Weights of a small transformer language model.
Training: a variant of Muon for these matrices, 212M tokens.
MLP neurons of a small language model. Each row is named by its layer, matrix (gate and up: input weights) and neuron, and shows model dimensions 32-223. Each number is 128 + 32 x the weight over its row's rms, rounded and kept within 0 to 255. Numbers have three digits each. A neuron's up and down rows have the sign that makes its largest values positive.
After each neuron's rows, "fires after" lists the tokens most often just before its 100 highest values on Wikipedia text that the model never trained on.

L2.gate110:105221107125159168139104056105090082166077091146086130128068107138170094130135087210099076102184152135127131149119171084080109141128114116118146152109103147168103111122072097077156133125129160139126094117135088137127103149113113154140075094080105160146078148103136150109156131130137131153086132137162144079161088081128121129147137107038119124141093104098092172171176099208102116113087130157102118114150131075124161147118102093095078181095097133149083150122179144107133118135127144142205139183123105165173153124082105130164122154143162163119123099121146123067100234120139106138
L2.up110:104164197187135165100131128149086104154069137144114178153104114108182103114118119173118076111176128178087125127125124150151117148168127095123141118111154149069128099121090134038157067121118153123149139170089109163107041140129102149135197122087131140128101221157181094101065146112181155148083112147166125105096131091114106107094156061029139107084082130106048157117127096148114125153126135154099154121158137091116166121116104129128122125099117138122082108102146156090118146134162173138133150190086105145149147098108104145119170157159114108145166123180162145098111106160167119127
fires after: "W", "S", "N", "C", "A", "National "

L4.gate298:119121180125133160113124124170091075133210095140129105114110089129078146144123177183062152091117208086134139147093170067096176122173112124131124135034122159114087097146139112179131150179115134141157096134129102149102149138055088136108161070105144123093107137174108090114177095149098128114085125120123104130093104107126092140126098146161112134118120115119111088132105112120113196102117167118121093188131103121134128113077089157146121159122131137182099079151133105104217082162175144112098170093057062176049123170127127105191145136079105116086061144167091094124128162131184130135
L4.up298:113134176186125132081105132066116071133169048141104136104159149130077149159089119119087167091112115088195105190180133113091148209165142089126134166066111150031114137108113131150114185118155145099148108174121093114155085125057146150202107123109112113077147164140160103149122070080101117134096114090121155141147085130098125106131116074121149050112142142116115100127156188117125148109138166159096076086157144122139106188102111127119154156142088184171116111139160095156118126096126131154113141072097148113106148117076069097146174138105117131071065088080185141076106099150135120112
fires after: ". ", ", ", "\n\n"

L2.gate342:109093150185133164139081093148149127118132151104129084140116135158116141102108110043124148119124155120129123103105150074126130089145107168118111157134082147184112146139100164120078112154133121118174174172102148143074166226116175081105108147155116121167100064159155139114116124163175109174101115130128128108103156153143073114122166168127159146153105142218086087126187098091130125154075109141132132107156107136125122154174099124170118143134109044071122142114172100089135214131180135055129169102172068096095124137129123117161115133130093128098148147105098131174108170113119146145
L2.up342:155125114151142111129115166132194124129163142087150174159127099124145125161085138095093123089189183131146065086112103106103120101116103136164155180123163068123140113203110134138150120134177127061106134093074078106163105153149078081125144157112149111114126141163145153118167109141161146179186095148022074092104134170148198150055130120076113168114139144093158124116136078031104157108124181134175150128118146147142087134157150128133140099101085099097135133112189148115130136129080090118133186111160157110089163134155063134109145158100084130157095103121097163111126138129123122142
fires after: "m", "ol", "ec", "M", "r", "g"

L2.gate422:147099114119120132162154123171100137093140116157148138123169125150106167164130124124106132057120248101158132109111102120146138087151174127121136121097081116169110149063170119178088144155176119101090100134180163102087161145147097116134113159131097092089137153096105108140165152160078123117136140123130080119068119152097116195171081113163144138103178167112206115101169130123155095173178126182103147094190120104114173172148144115140146143179100141125146123125141117172131135118137103139097149089073168149086177111157212192162118043127119111086152120151181196113178116159144087162
L2.up422:132104140152114146106125079115105138190187082151140164137147150085189148132180124145116123099138151172155116155081161159149131187205122129121156143101129056190123148068139171130208086131138137123042151156087113096092156112106112112103076105151127019130093134109136062111145106133098133146121092135080118121076095125111132133129129096139140187075136109100158165136120139112152095123108149071094143173162106158126115182105105127092131100142128120054155091084170193064123121124109122161115127111105146128090127197158141113074162026116177153082175079098135124171139138125144162165
fires after: ", ", "Th", "St"

L2.gate338:090090107122106213134143107148140170107133156121136099106068135145108113166151169177143190127109121119152095066152142129103052101165113104122071103130090141160147135068131086100157126243144147176133171144140146119137120135119137132105132104114129142162120154143148141090116086122084117134120108127155140095121157142130109132114094139193154170104142081124106093086112115055119164078109123091140075166160092070097200093165115074096089148109087122075151100104156117083151097146128129141104101107155182213167172154129120148160133119139162132158103037096168114127134206121128154123
L2.up338:113141121138179177160120166143156147113089130136112118130140093114101184096121161109178041145153134123128132146139147123133158072120170141191114146120187171107091144089194109113133152180097117106102063104100101098085135093124158133095133069109177149162156153173099143120157163168159086113171141155130100151163126130130137211189133082086188098088110106121079103144120161075133123167103138119091125113160071116100077215103128189155154147089086141116158135110144102097139098108086144135120158173122126130140176179076151119165094109106090141150130122135137109158149110103122148085
fires after: "Car", "Col", "H", "U", "Bar", "Ch"

L6.gate372:142189149110088169104110056100120117086144104152122159125096124091114193133150131124124174093214184106153144108139186091143153125128106103115157175135092153059152087234095164081116161123127120119138050113126092107148137143138139103075125106118159122107097143158141104147093149151145149133077100112161159101220149122084097127176165112101154138078118119105165096138059122218119168108124129126115136118106159071096141173117109065105126133117122154084113121088116157117113112123127136097179106133117106117106117134124129159088124152214176101140169133072182065095166107109185148067
L6.up372:138163110150151139186116162101155054155129135158154118166086173150074132098134129094108169129120141137150138127182094093125058120076050153120155147159116103110138111119133141132148107150093100166131176120094175091147131147091062177074094157144146158118161120133160169098106116142146123082148127138121167150122123195171142117115152107177131119156129156124145099103125155111140190150182125134107167178121172048108060110128105180142131111089099154156173113144120186119177189172219118195107141108079152152083079106153142092076104124091118098100114076098080098131138085108218164107
fires after: "T", "t", "C", "c", "ett"

L4.gate408:116118105117097076185122111171219107136081121168144157104129107088158142192124072102147110105125125129088121088069156115085091169163164134144094150098143089107083116121082120161111124145116102039185102169096146121064125107110112094157115103090152130135146100114122151056164169138164169131132133121146115136073145140177127147125126118147154143122170124075150082142184093116133081169180104134122131102099087156101090174103108129166182170182117118159154196126154079089122158100130140054101101121148164184144141104147112103129109147158135103112132094104161160098113085180111135078
L4.up408:114100062120111068176097104113207143137107129128190135113096148062099141152127169117141179172153121123100150093139100130105097134156143124172050108036137114109104147137123154166164168141178069095146110175126128132095127161121145152087144086104132158146162127118128132107169180118137156100084114113111163103134136122122127148093108059077137093163143109113159134130147082132180070111141102144144113104128065124178145115095157115142151129194090118130157157067155093159152121155137086092107067113093085156200177141148153098145109069139188121117150079131147163158108140172150172079
fires after: ") ", "=", "is ", "was ", ", "

L2.gate246:105135130143116101166152080094161110146150108122054146172123144099101063139126096140104079132104152105139053164150131126156102140154143132115080095115127165120144122144133111102101141091183123110126171181119066125062075141166143141152103162104112185203089093122097101146126089080171125122099095103075137126125114121086149088128156125131129084177136078130198169103127123074152171108164119107139100160099103150123133139216138064156108168113110101119118199148128168121139111075119147133120125123116153173140141180138129106091119149147153041207170091089145079135160192175155130113
L2.up246:082114138184192047138095119179130131143163141145125153153115144124112089095095122076157129121095175125100008121110155217121114145145162155155133100072118147123124099138094108125117164091170102137125144148167116164159107128160161165125140126084105176172072125084111112059115116083107167154108175164131159107079093125098118107154142097052148130169136134056120171145119129129067113114136094131124176121100101159079117056164076108081121154163095086100111088069160155164093183115114156112144122107091182168121177149114117153128178136125104135146131070117112096132156148134139111162
fires after: "man", "Al", "Man", "En", "In", "oc"

L6.gate140:067093082108102099096094089103123141152048143131123127140110150151110174119225123125124091124081153117139109066218156103135129143158117086132142079143160113148140141086128052129120172174150130104138126099094057107059068140208132110154105126146143141165123125135155149158094134108153162132186133156118101142137127058144083083139116187147129117105087118102124152213119178133129151119202115115094119185141190176140139079132123208111159139128083153090156132105131180114104112149106098176118112074136152123168088172154162104108113201107116126138157116108175151114114136137105076135
L6.up140:116103125154075166129114087089114070194110116149121131172155124098156097138073156132166128146123108151169165114181200123190031143150064174091115156058066163166094098083186090123133110125119070186150098032146147146124154129156113139108126117104118069171121145125159122100161132127189143111089129101155114133108118143152145120133167152134068194098156129087159115081111128097119182143098116114119081168125138094127108145132102150100107141126128125107131144105113068129080148171081093177138121166131132145181163112105148145045096064185178106165146153123104154129155105149138126116
fires after: "N", "H", "K", "S", "Y"

L2.gate159:158175105128144177218151153112133150091198066112182085092100142101084081098128108064101130120133102067136154184145157146127081108088098063096110136163157140047142102135107158168154089132112102153148095151105105147177137150176088112066098157100096150112129138141181132104097157120161127137126092146147169142161097085157131131072129133149166159141090123097138073105177120158101138099129170141190137144130111093178131083154181104109119144143133149128098156091106092023095046149050130152160134133171120149135122061114132129141107113128125128121149040067144123129118121139123198106
L2.up159:148146124146110116196136150137131156143085071156147110170124188114056090084033118113123110123103166097114144175197081095164113140159142137123136133174147102070130093141180079076189091147098134164165176106104161144042139084165090126149111095064141104127147101179123131066116099135128067129148138076073192154057085133144078122163106195084132126150142099153122169095106103103083124142118146125164186091126099106143145129118129129136150071100136114053146131098158109086120117150127155091098107097113108156086169124079123165138151088123128119122145140132087168129096036158132126127
fires after: "R", "t", "r", "T", "H"

L6.gate212:084156171148099101139098134135137171168113112103043089140106138159182107089132128144086146155116010153105114162133095102167079112133149068167130146146103104139087188071104152141119101134203137113119137066139180084167165086139104127153100126085158176174094034128116140131107152069133114166109139177123189129153185101105113128133065143114162145103126186140095160136128136164089164178131115139102157104126129128057123122091128139153106131099153107109154110132131171145121107111121166115120137106141133176126113131123110164125124114107143091146171151136114125085096166109119112141
L6.up212:132099142089156106070117046139141198144108126102123126115126113170153129131139122140111097157123116135137154126136123122131111126134137093118123117137091129070078183112153125141124146149139202107157111088158156128153153137139148120117177159082151144137107155127152134068110061137103163188147076145083146122133160130178146154187129189162096118131131122190086154105154089127123151125179097141191138137092134107098096081122095188123159126144126125180088123040050166184130078101121193170107061090126150155060086040168107149116120119126149076161170143113108106127115151137115138125
fires after: "h", "|", "w", "W", "sp", "b"

L2.gate147:127129072123129078238036193126106074136110105138090139111134125143080105131160117110084124173145164148165021100083065114136112156109113127160135140153110160081121131139159109149145146110122142101124119151111079175098119137151070180068139141132128070146142166164148147090128091108144110091135052127113125124118132125058139164136150171091125163087159154117122111129172142140124094101111136119083066140179108119142100160062143160117177160100116104083110141116178086140101146157163088171086142064090175170158187125169125068086103123145141081132129143132118105163128097116174156110
L2.up147:159127220151088192117160088069180113121177144138065097131114135150140116123088100106128157059127150146094114172099070124091114096122134087085149161196120073158098114133110109131110110092149100134125061116108137151128106124134152107165093106091109178164068121135145114152138182122133048121134078123101156149071162107116130118118149129072085120092124103115130083137090140137190139143132172133129117105132169117116149153152112105123165142147152165128156111142127070105099131163116124155169141143041111116108140159164181132167166132130160096078114149134064133132138094152074177081
fires after: "R", "Fran", "N", "ol", "Br"

L4.gate200:105162072132079060083172145131094097119071167136105117163099126104134154142185162117134141072184155162120109130088134161102119142147127161102140111166122128118107102123140120128181155145120166089121080150120130159083084112156097182081086122120120127127136098139181128164137149184095121078070122078135092167164168159129139095130133155094108105130148162187149161167123169192135134141122066168152143120130037136080095184138039112164085157144117127149113145148119104086110095092116181079127116167109131136110104094131162128171116091115074167146178109106144160049068128159124183095
L4.up200:168156076126114127126132152078132109144106110089086146106158076110146150140114127171121152113087145163116147121131176113178118106170112091048143159148077112136105119075133103133127172103134116098099063120111190118134129077047126065186174170137154142129108136159144151114130120195134186194099124154066097103168155082125132125129121070094119140124183098133082119147104143122133116138129154096147097093121148122123060111135134154137074102114115118075102142122123081143097156173100076153167119067174085162180147130087116125143123165190131158141181136051130182102079082102170174161
fires after: "or", "A", "Mich", "z", "non", "N"

L9.gate211:126126148161132136154149126110101159153147077140127130123142182106132093121128112128057222085073117181133091178085154056131105171105080092150114167115157158143113147145102081093123150129167136111132046102104140080125109139119050082204186117125139138164109159150150120148156128146121116133068109097147172091094046133149153081121152144124160121112116129150132078116145164163118106139131166137118179194132116049158150198086125149128109131178139178119160142137060122153096117130124141092140158102090138141150117163046165132104118182075109142079105141189162167147141071139165134150
L9.up211:149122124129110132119145090077096097181174147072076144123101139093112089100084150133139096133069101131104142140142098144104145150129097083142166110080204110167135160114156130149129186104147155148050076084151155124110120132126101152131126098112130128162083137109154086215167080147143227125101175116152137086128131120153117088193161157127171106153115128108095072112073112134112138063184106118150202134117161086120101106094168144172125083123119129139081152121118067116129144155052139127139110129121114099106105133174158156140093107133115084041113179145141139180145139094162136144
fires after: ".", "J", "M", "r", "S"

L8.gate62:118153145059100162108108145152145174168174125170126205152103187111086081151149169126133125109102162091150153112112100101156134075126163083151196109109089100163106164145086120154097112144149146106125133131084179101135123140112118107133112080139116117131175119147102146107162130217177126111095123218072090105109165093125124137091095130139182147140122183067087134163107145084156158120174137214134128157098115138119044098082139113109062192136133106145093170078131091126115139137169131127158107164124080156176177137130136159132094188097149092095152178120115075146203117095135132161
L8.up62:178122127194122186131178108119129144106129118159087135089129132190137099147134152115143171149154067126082140139152152112099115125111112155109107159155100128148157099074113115205162158152170177119137157161167120114131088139082143110039131065063108172142192115107103127116135096114101112106082146091149101151087170118096163090100105081167140114102076171185118147164125118125101134153158134107077129155173156170194128062080135104073140157158132069072119172135111129113205111143133058130138122102159116130180145165107150148062173150120122085135219144115121188138170168137113163115
fires after: "al", "le", "ro", "serv", "pol", "o"

L6.gate380:146115124198127157151128113153105148163123131090117085108201117145091167085131078098158137185108130106090157168104170137117163069219138127132134141174123100110151072113111152149095105096132114158092110097176128176126092131186172164150129104088134119130084137088156135144156136132125111101104160128113081126102076108125119077133119112140130129117135139116072139125180146187135162166154160166123089163121173119123145171166125078179153149174123115146119218140173128116185115122190139176121123130130125145120106124093139127188131130106106117144139131157134083098168081090080162125
L6.up380:093082139113050205145104126131154123165106136134104125180123093103125115171140095150110155121125074110118050100093168194081168153168118101139140137151132096062129095103127172115090112092137127158095140109076106141148096088083148085081132115071119055131174125148166131143127138126120127134078108131128125118135116107150089137085077128126095119115157120177084138174161128079118113148115099135149154123128109181102117140126156135148095121092150119147084143192117150145121102108103173102100092157135153170153078136138140096071176117124102160087137048130125111100194159116138115112
fires after: ". ", ", ", "\n\n"

L2.gate369:122062119128096160117137165184090114168137135146172088149083134089137117120130176129162179069106150050154081162118145163117119174113115152115160083142168110138145113081131123150079157086084194081069120180168087142095124118133133099098148078145088119119090078112165086079169129126084148145071186165112184195099106115073140105085100140152117162143151136146135138107115102130136119133146083140132139110080166138150110072151111162142162096111148118101176175167114126105184092126164092132086135094159103118099118145108119082108105115129137176163118090141112145093158123160116191116
L2.up369:123140143100117166171139100074118139111139137129127142126150133110143129152119187089159120223107083150171107116146155129113121118056173082143108153127071142206142164129092133131131104128146148141124044058083102147144112128155132165115170090109132106082098173089080136127154213164126170112087118150050125089150195119090136120121209122107077150163096126150144062085152140129115148149118099116175085126181090060168108164104068124123168147129104123169175134120095121153142121105105195110150127113100095151147145159143152160121170137143157175175122115111112108156086118174123141111
fires after: "K", "Ch", "H", "L", "h", "Phil"

L6.gate442:115196093124082176118166191135133142133094156085131166116118123121111119100115118182068157120076119143186193132180133130121182116130064177191112151101113105140098130113141056117157150144117075146140119156111127100192156117165116056130090134097098180119112105178109133194133163137127097131172123102122130135154142163158088108140126123202092136113111099108132108132150124077151116168154117207131165103084079074150122140103106137101133089081100138119078175119155117142106142156105144170123163119091071143068154153103126109188166121155134146144170169126179133099133127096078117098
L6.up442:117083152098109094102214134088094144146094167107111141071062175160099133111098086203110110181147091095168163165097174088112184067124159114191146129079080141169088124100227127125133129123178127080105125080144155125162131082124122155133130124103144168077129092192120139116105165083101116146123169074140179131120155075126120140153142106097148104118104168115153125162162126114134146097142128152103111138050115150111134135087130132101153099121129126156143149125161122115110098176145122175161105170120176110176140135141157047148164108130184186145129146103092113133092098088123155112
fires after: "J", "W", "d", "L", "j", "Fran"

L2.gate83:148120087100072167115127173134120136109114122093172123125111185110123114097097101115091114079097123076053097125127145052098111105145106128137179134099125086127087118144137094088098137108162146136127167164138119130136159096213090132081098160023186108064163139101095112106124160190167080119162135084218102169128169148149098163153160112155125105133098149085113079137111117124071138097186157137130116131107103158066169107091168184137172130150117150144147156142166091118117141147148136125090137135089137182099169157138139135156082071115079151143146113112138182190099154126112196185
L2.up83:119135136153139141166129113088085122104152122145114111195135115157138112100149108044095109167161148145085166112108066139150124113058127103128100177165134072093125144129161140119155120107169136128102095137113085117086129179136129102121089117146111132153083085125082080151101111156104067137124118156084138072162136148156111115114169114037105197094151097132117148099159156086124143160100128120207091118154144112116116147119150155135129207152130070085122167104136098119167033107188163097103108161142099100126096113154125105139104152182134136092167086124114202145133104091124115082
fires after: "T", "R", "serv"

L2.gate158:152144138137167154194118126147141193115098140112107105083125127155083151156083161154133118101108131190186088101127148123110176097126103180081132117186122152125177185070076149140211127122141067146172160117111164127106148109108149127116147098126124138114168042132146119107134111137120072062166097169180130115062084127070162075093170119061154102163136102096083111128152125126119146132143146129153130146117163117140083214046150150139076118149118147100121163149167113086107096134163126160139149097102139132100145183178125146163113135165192120165101109159096136127078072209073167095
L2.up158:164130106170155081134090156123127113144147118095157166108059156103089121104095114174088116139150158158191126120134102098149142122106131095099145064165141137091154139153130098072098189067155136162103159084118096075144082131125185125100037058142100097119101132115143133136190132061134126098128104158131139118135136141121178111118136095115159105173206132115101128177103182145093132086067120181113052138130114105062108126083119133064175143144114136108130164115121054133154106125091142128177093147114163172077128167137120143114158098131148128155075133174107144166161087123130166144
fires after: "R", "ex", "prom", "ra", "Br"

L2.gate106:108163036142138146190109121127122133104131153161152079122046126143115130105172155115080078143072163102150125147141166079132090106099134096114112149145133145096064135103173136119149124113073139069111185151112101168137122096110145093090129162119150114120124137104111169153104139105114133087080109099140187110115119123114162142119100117108138168066093148128142137131057145120108135119097121132134134103149151101080089116159143169122040166028142102127134166086118159140144074110134106127159075160096180145154142149191125148139125065088112120161183097100164133115111055143140173138
L2.up106:104128072104089128159153137127114171128114127086166128133089138145108132089191158116097086178100154141172109163145126060140111153077131079093057167123135178104068102116141145146153127137125090169110083113071112140133196102138179162123099111110099126128145103190092195095114157116139151126053109065173136103159163131133168148122124098118090186070141135126098120138146119136101128117138084123162173104132180153184094144192146155118064202097098122122133108101120150131151092193136074149109163084123164183126087152145150103087141111100083165153102084079171159103099141062143173188
fires after: "st", "or", "St", "Car", "Mich", "Sh"

L4.gate324:037114153196085140162156184092129142146108186169096113102114087101184067144143067109163094117148095134153112156115093140099129148112096130129164140103127116144127186090120064058111161126144084160170148071141074133136107142221176125178144104062120128084169107139105161132148112120074085153070084101133169117164163153135153125155108086157055077130128066156074101080145118104113114119113129130129114105119089125137096162119141133063118128144106116125117173136137115107132111073134135097121133062093134151157156080109144113141142138143122122162105134089086162129112086110169161116
L4.up324:128159150142107113093138090095190153152145151095123197147128121105085134113130108123072146151159079131120115136144104047118142177135127078118116118111201123120115141189127158107152131132131141126140159061152155201160114159124179089142117098101151177104138112116123172118142107139106111140155146098124157099109182159157122168157146131126184131127145086167129159191167124118145136161121143118110133185143107099112130136129112117118111089096199086122090171130086099065138145153116143141193179161084159132096083140192193098111147117133136115116068137186126044214138097157088123139
fires after: "J", "S", "L", "B", "U"

L6.gate227:112134182197140142147168209160115145156103137156070119101137110137142114168183142150158090108163136157175082149177113055130132172151089171157159083103088154164108133114139123076113102081090160139122134124071171118126078125201114178177114168036147129139157150149108149150095118112063074061136140153156117136117137135076139114122074109092100147119107161119114118100136126109174127152145139144156117108127150156117161106112140165106096142115116085154100125191117090068113175146118147119178185132175139098110134139102147128062130117125129163207153123151126130131134097150133127094
L6.up227:187181136172132144088161218157089123224113152168072186135165110101174113153111123163093143166161112171118132116180119136145121168116151103156136105137135173160106091064141093106085114055137081130087115123124162164150092126161051143064112148093130175160114131143134076124115081134062104107135126140132103113093119091106124143114182157161127132102086123132094104122116140117161086148101123141084106169086161159201117112140161096144102165083190114108130094134125117097181155105192126158147178086162100124112144136090109125152155125113119176104166109124129156196143079136134167149
fires after: "li", "L", "Bel", "J", "j", "s"

L4.gate150:103109096135102068154070160074123134101112148118150165095133148134159158168105134120174151134114126121141137114074122097125110129158137167115117156131072095111150145124124141153111095115153141136153155124138206119133118136114091070113041156147126129094104079157128103174086179160111131100147190126157121119114118136092071108121161160095075149119157140127158080109127124120117215141094149103105146169110130154164130155092111122150148081143099185157123147179130096177139088161066168158151064208086106076090136123115189104084201075167180135048079162156113218153096124187178109163
L4.up150:146112106157111048137183117159113133121153081166152104118117114145141153133195118129096125149102157117089103111145162132111163149130111137042122105155133087137115099145132132120149121113125101124111181092096158136154077153147123132096135169115067082131110196096142128129079095122125192141097062106101098157160125160103156109123129126115169186152126088063151102120117122125146145142124159134146107100204130065139112133119125116150138136125151127124141059162140158088114098132167158135077108142156126118129155136094090142192109128145191125112177086188117167147139133137200140000
fires after: "n", "T", "t", "N", "Th", "D"

L4.gate308:145109107150104146126114169165113189140133099111155119110180075124130109101141172179139179109115148114145125135141122122118132110151084134139100118110151128105070113095130153182111122133140086214092160103142097153060142113137110181155089113132160099183137151110141071138144102141099146135144125131116129108154125144108103160082129063224119151145155133187086114137150106138160112127224113059179122133172131068117109157059134072149105181151126110085140218147186128165050137119131083170207147124082116155116111148098114111157157161148118145138144133132094141156149137126164103167
L4.up308:075113112128125117117059132167148067132154120134085135083139121152174162176131132175146149127143136139151062109083113104159159103192092157115112168166144147091141114138187135169118167138170160133075098102157092078149120102122102157130100085148088086138178142118138109131172092038044147136177119126064124099126154158145120119135163156157159144171147180073097108056111124186177117104113079154147086191157149128086148123157136107144156079064127141077120126122105137103114118109123128147169164116045164175093140147144121144193166124148101138146124119128113159120106138151153051165
fires after: ", ", ". ", "\" ", "but ", "and ", "ent"

L4.gate79:107179108142153145144089165115135100123094180136091165190120154133159120151119089094118158107110143121192100144148086131106099165137093168099147154137136086142130088141168179118145127079117098154141081150055114075153146091127138167146087135094109090178083162164133113169143115122116162143102091215137124084176128127127123189143127122142093013121112149148170115108102182112075179160174187167140117156161103122133178152041132108128130172115161136113120163094149106178109167123142094113116134096116116090127165177125104174153057131113139089131095113156193095127084130180115132109
L4.up79:062131105167104185153153116146149146119108159208107143080136108136105054143156195154088111125091138152129076171131165122213119118083127139143130112122178109160080160088182167156172100165116186119116162195095101131127102123164117155146096138106175123139156194179175117083166063104142170105159151130105126153135101146109129079165149084093127130129112146133098189141084130152114096110156123170086144104138140169115137111076049116112101163092169141138128127144076113172096079192120146148124136143106083107124129134150154134103119136086126128174086089146123199143133173127166136115
fires after: "Gen", "N", "ag", "Spec", "thor", "we"

L6.gate307:098162124132131095177134121158130114143159088103156124150143160090085122094091090168112092107135104117161125135130141132096159112089107081104170064096082147114158112071106164115081193126184170113082140129141138085100134113128142148162187121071112097128088139146080184096116056133176176092120164182160087129149145184172115212078124129105183149064157172173139145124122116102151104079127152159103112081153158188045161091134123136145141120132119132186085176097147073109070190144123142120117111115154129119124126107105162128119154070131124095117179131110105092129137107157176150130
L6.up307:112149109095106161090126102127122087101152070058109117130195101164131139112172069111137137139114102123167120110151154085114141118186140158178101153087073092173069108109138115170042086159132135126113131084101142124184188147106145127155125181101154130097188158111117146146131177104103140110161080119144149107142184141087157101102149132079119123101116095098152170117147140074054140107149180148187126069105181134142102098089079132065155143143100040123165123130176145155119121138152177088114114172129162125125125162176068109163131152089166168188140066137196099127109142119204138123
fires after: "comm", "M", "pro", "em", "m", "com"

L6.gate18:108139124163152177130151032133105170086147137149174123141104156110095138154100238162153113134100108190116139129107132113094080087133098110122125129111027105154131168183117160122121104139142152163161089091108096146086112134126175136094156119118113141106153178158089159131118097111097162088154104149116107135133120116132150146060117184178185156139177106149153120091124134094091055125186158097092136131150083110147086105059106113070090168135126090064082095092153136116153151150158130128150103147109145117121117100100133099155136111187179152113125153064128092136139197059166109109
L6.up18:093083148168129137151136108159115140124106094143138048161117177166136081163099133137101109135102217089090144149176150155151180068124135132096181116106128140193106101077143146125102109161198140148136123082097105137095094126096097140160153060083131121151139114108101142142165134142164161149194112141178097147104128142112172121106154191099053120153103203121122087130151139097148151152075116157133167140114127130142140025152067108137051143133158178171131126113101101110194098136156163127141101091162115184125089087110120111094115084150207092106123148077088105190125200067089101137
fires after: ". ", "\n\n", "m", "\n", "). "

L2.gate321:157115132193165084191143096092069126152168105130067136097125044134147157158129130147109131209140050120101203130180090137173112105136109140159106108155106109091089137170057088135155114123166097165139150151143124089144108143137068164135104144126122187096099139070139164164144082098158155169151118191160187123141143127145167037139099127123138139071156081136139170142120098142170171122158119082124131179128148156090164141078142156101116083150152140130103125153122139175100108138154162177179122102141146147101066162136118117129101136096161150137201121130113125105101171100125120150
L2.up321:110095098047137174163108091100115162114152099151108119111162143086123089081150132131125115181164098133158162125101138150165162147161126120162066053114163099122076121159086123116156100183112139128199088153111133122160134081135139127148140154158069055123152216139099123143133120135146139138180083123160172142141099112188155098165170134082164111070146117168157068082154154164116088143147155144167124108102175149120102165137104158107126101162188109105048177115141147115114111081091116110093114175096125154082117190142095126129178123137100131069167083144173125107131078121146090141
fires after: "D", "W", "w", "d"

L4.gate295:085096150133050165169113111160124176149114154098148082143123121098193152108153101079143092157137134072144169137112107170096113113095149136158169103157120138152095086192153129122070102142111133161175114123143111131119142099202118104137192147162125087121136103115106148154123227128146112118119079140193131116173102153153064091134114147088120165114129196164138040162137115119115201131091151106081153112133070132096138133169117129131169144097132137173086181140077107145082118142184137047073195151154137163150143148117222145153147094102100112109139132039095136100096128128120115143
L4.up295:163067084176116146181133131150166157112146100094119121110144097103120099085129187119123089128160117166125149112108115118072111156142136079103188102180094103147152162112164151153104131136120145140148138155139114155139124079055145121120059091136170087193174101155115128150127168132159134155121157126122056159125095105100119149114167155105182117119100168113135081185160132086066182142070171130176155113140141129166135125148149143092123172102137169113118130132136091082233093136178115083080118080098166151155143125127079164120112140072174101091053087074125115156100142071180197119
fires after: "O", "the ", "T", "bec", "U"

L4.gate395:121203101097137116129118134113110173168169079150092123087102120116099155181098097147096113125150086152119122155097089143160096112061136112104128125128132110143126126051124161127123128140109109152099164155099155124064134079111162123165065149102110115086070108177212086146155100114102149119119089124127125136144161102150139166127071167118114097095165134149083103096120160055183117238075164151173135120062113172168099126126122109082128160052090185066092137161103117135141099185115085149125138138141138134106095122170153096150113110125115081143137108096165133074090122129109102148
L4.up395:121117153107171138148134208154128130158108182138065101140078064136126125140137127121101212143090137153083124078200116113132115148119129087117138146152099160151139114119144101152144133163133119167070084168140132119138157134122143152160149112146151170132066121124114135145093135140141195132133098129110107147152111110147104121099126085117118121136119162067125155149103116142162170158022089132161074100137159082170126102115019158103102133129111077153112109059157149116142127102182137099131164128202110182124142122118117094122133182131191115037133181104135094147160148162129121135
fires after: "A", "z", "a", "He", "H", "u"

L6.gate257:169126125108165087164059097119097111069019136143127130173074201121129110179153154090161104152115206140128106202135158141133099186130156110098189134119085147098035120129089117099173111131149131156145097155122112086128142059106120144123073127136165092116108156152121116132128114068143091178125122138126121097141125093095099119096198134138096106076076146138122084086140150111123116074120070107146181077123091125146142188110126169129175124133177161095101093080193135113069082169133186092109089125080070091104127096143109124131132141126125146127110118121199103120093123118125152144
L6.up257:184172093128138080160114145120111109148147183143167213118067145146106086111167149118116143112155168134123147066110159151157089123130128101114103180134105128116077160123102134146119140141168116123096097168103126111168144124119142136093105126107165160170107155114162131181083177127166114061119137136164158097167109030147096105160186145165165169143117118143128121102110109105124136072156125167129112148140123139134082119154124175132114120146154228166182087168129102101053078115113088147146121129124116119156140145095098119149108185132152076102141134111112127117150143195164124110
fires after: "t", "w", "tak", "com", "St", "c"